Weights of a small GPT-style language model, trained from scratch on English Wikipedia: vocabulary 620.
MLP neurons of a small language model. Each row is named by its layer, matrix (up: input weights) and neuron, and shows model dimensions 0-191. Each number is 128 + 24 x the weight over its row's rms, rounded and kept within 0 to 255. Numbers have three digits each.
After each neuron's rows, "fires in" lists the words (lower case) most often at its 100 highest values on Wikipedia text that the model never trained on.

L2.up181:094156144124130143128139106110211072142104128128113170114110140118107166131127160138131149137089132111139140153162153109123090086167134129133137130109109083136127132098133161127176126081110075142084140125113145146109131142127111148143108108107174118118138115083108072134114156098160110111108122117120148156096133147148145138155155166108142124112137090090163152158127156130092150100111138119151171131101131179142110148117186130166116186128125127124129143140116112113121143143125133169152135107129087120123084155111144101128132100136148149119117118116130092130091177143113114129
fires in: "to", "town", "together", "took"

L2.up431:143119168118120117148133146155108111077148111132144146143123111125119161144112127103125089113129133130123116070118125168132157125109130123114151129093144148169103120124147102150139133132127150097111105107111133114154138119155122142112176074111169153178109111110144133058097134082134145093153170125138153187116080133130113130144105100082113154103155148072142108087157125098154158123124150144166152147127157140116118137107084130104132136113162146128164171132116153147122127145121136121155121116129145120113147137173098087090115118143125123059147181090119113130113123114122117096
fires in: "did", "during", "died", "decided", "believed"

L3.up355:094129083195112093112107114138148153094152119130110108128095184139162094119142135152130111137104148125146131083083126139101137133174110153153124123107149096128079128131140119104137151114092085163118123099161144120149108158143141168147123128149120144137116102137102108108104153144154127087107115110140100111125152111164140125155104115077124119146188138127151131091153117179142124101152130084133138114123117125133130120145119105116147069121108174117096133168128126150113129162164164112119177131126144137088115116087126128184113121103108129128135101128098127124151138190108148110
fires in: "early", "major", "many", "olympics", "prior", "senior"

L3.up52:097097143100152148064164097137165111134133114131113132141153151138118111151128158111143148139125094177169142117129081070117136146134123144114134116109092120124112112127142173129146129134115167139138098147132140092130131138167079169124143165113099072160109133101074133162103146150102149141140089150112140125075108150115157161114123127136118124094063093129130135115120115137128114148127148089150171112104124133126137120141132136168142143171126144134084161140147133115129169101145116105140129126089142149114090151134130149137133169109137152105112151128181154139173112090125092100
fires in: "s", "age", "act", "another"

L2.up19:166084094119127103123121132086120160147096162121126082140149144139085092118110127174135129147157149132090118102107118180138114142096142100130098134120099105114152117151177137109088116120148097133150096176104129111116109124132120152157124136156139095157100117105132149142071105126203119168123138134143130146121164151126122189119128149110120135135115126117134189119164144103115126109118133161101128129112101105105178143122146141064096112167088117140125149154131120136108130137146147116119154088114141167123105131138104105153126096138135168147157114096161144112105152148147122102
fires in: "music", "october", "each", "thus", "husband", "musical"

L3.up766:123064106118150123105136167144110110117096131153092095104130148144156109129135138148151114114127166123089141094162121109108168130125129136094102115142131163165094116111119136158135131127125115125113150148117133155138121121097143140156120108136135152133132126109154077098123124179147141110179122165106124161120141086170087144148111124156088142111094126074155164169099132150131146150103156146154117161157102120141130112148122118124149123158125088101130119199095141126122151148102098073127121111133110119150136149076133133153141090144159142118099125127132094149127178119148122060
fires in: "later", "located", "time", "location", "provide"

L2.up298:129115085151125081100131128127168191131148126143130116110147122119076106146136095117113156140168125123122145065178145151139109134115124133098108131102155132051180125126144148099123179105140123125124126133169166142123149136145118136128121099163141100128133117175132081153195116123072138116103139104120110110159111123148154140117142156082147114105109179142133132120143107149107150106111154138137151108125152141128129115098131157124132068120155085123123135128112128126116144133138168162140149140126136153106150082116116140115097052115116166113146137145118137134139133131138098132
fires in: "out", "power", "under", "lower", "powered", "order"

L3.up648:096165134129106121143127085157124138124151136141097154126121098152133139121188108100133049158132113125161135110112125155114159081148131135095133134134105131102147122156105163126138139109106156162141118112167148118105104098096132086159174109138128126100154153122120110147124132150127127116102114135129152157126092204158131123124153138119161134097126085120131140163155100154116124112103125128156170119127125119112122108094119097167154136132125092135160107097116159114161151096129131086136156126115098137153124174106059149144132163159156045130138137119141117109136131126138128157
fires in: "national", "federal", "history", "state", "lieutenant", "medal"

L3.up86:084141107143093100109148145075119143135113115137131152117105119140147106172106133093095164127142149098137116103090099111123131177118114100141190103118130110118136128126120087127163126111086102124128154156127164130161120127148102146175169164162126111074158142161116129135149116117090104157125151133138142103131126101132145113114108094124050140146102121157163123131150105144135150133149132094163128125149107141159170180122121113158136152129134150122128104117111135095117120163159092091117128124126130130098132127091150142109136072123176145114119171152126110068151111141132102144
fires in: "local", "located", "location", "over"

L3.up339:113169094164124092141126111134132147135101149093127166138140149104112127141113112152116134144147081128136109129091158156159133162131113119161108142158118140155116158161084117136089119079140096135115150150122127154137165139128086077142174135123105111154153082163095172092133111105168140174116111164127149075134142128092126107170138091114128144142149090145120139171165094149089168148114165162137127105125082150113150098110143153082134114133109053150113078126124116129123130115128135124140141098138137136150134124132138131099108103129158120127146103117129134107133133165105136119
fires in: "the", "one", "that", "each"

L2.up266:169153176168142122147141103127071161123127093143120149120156119168140135139099127079115145091126100130110136083168166117116121137122123202083111076121116143152179142127126111163160124147113134154147110118137127115098143113119088172092081139128119147091132144123159147141148129130133134134120148082142123119120112133130156162148133109103119088105126114126114141140084135101166140134088125132143102105108145117141143143121105152121104127137125134141156122121145140136123156167112141096090097139105068135098130133135139161117102076143178141131133160153062125123104132118167097143
fires in: "york", "born", "california", "county", "world", "oxford"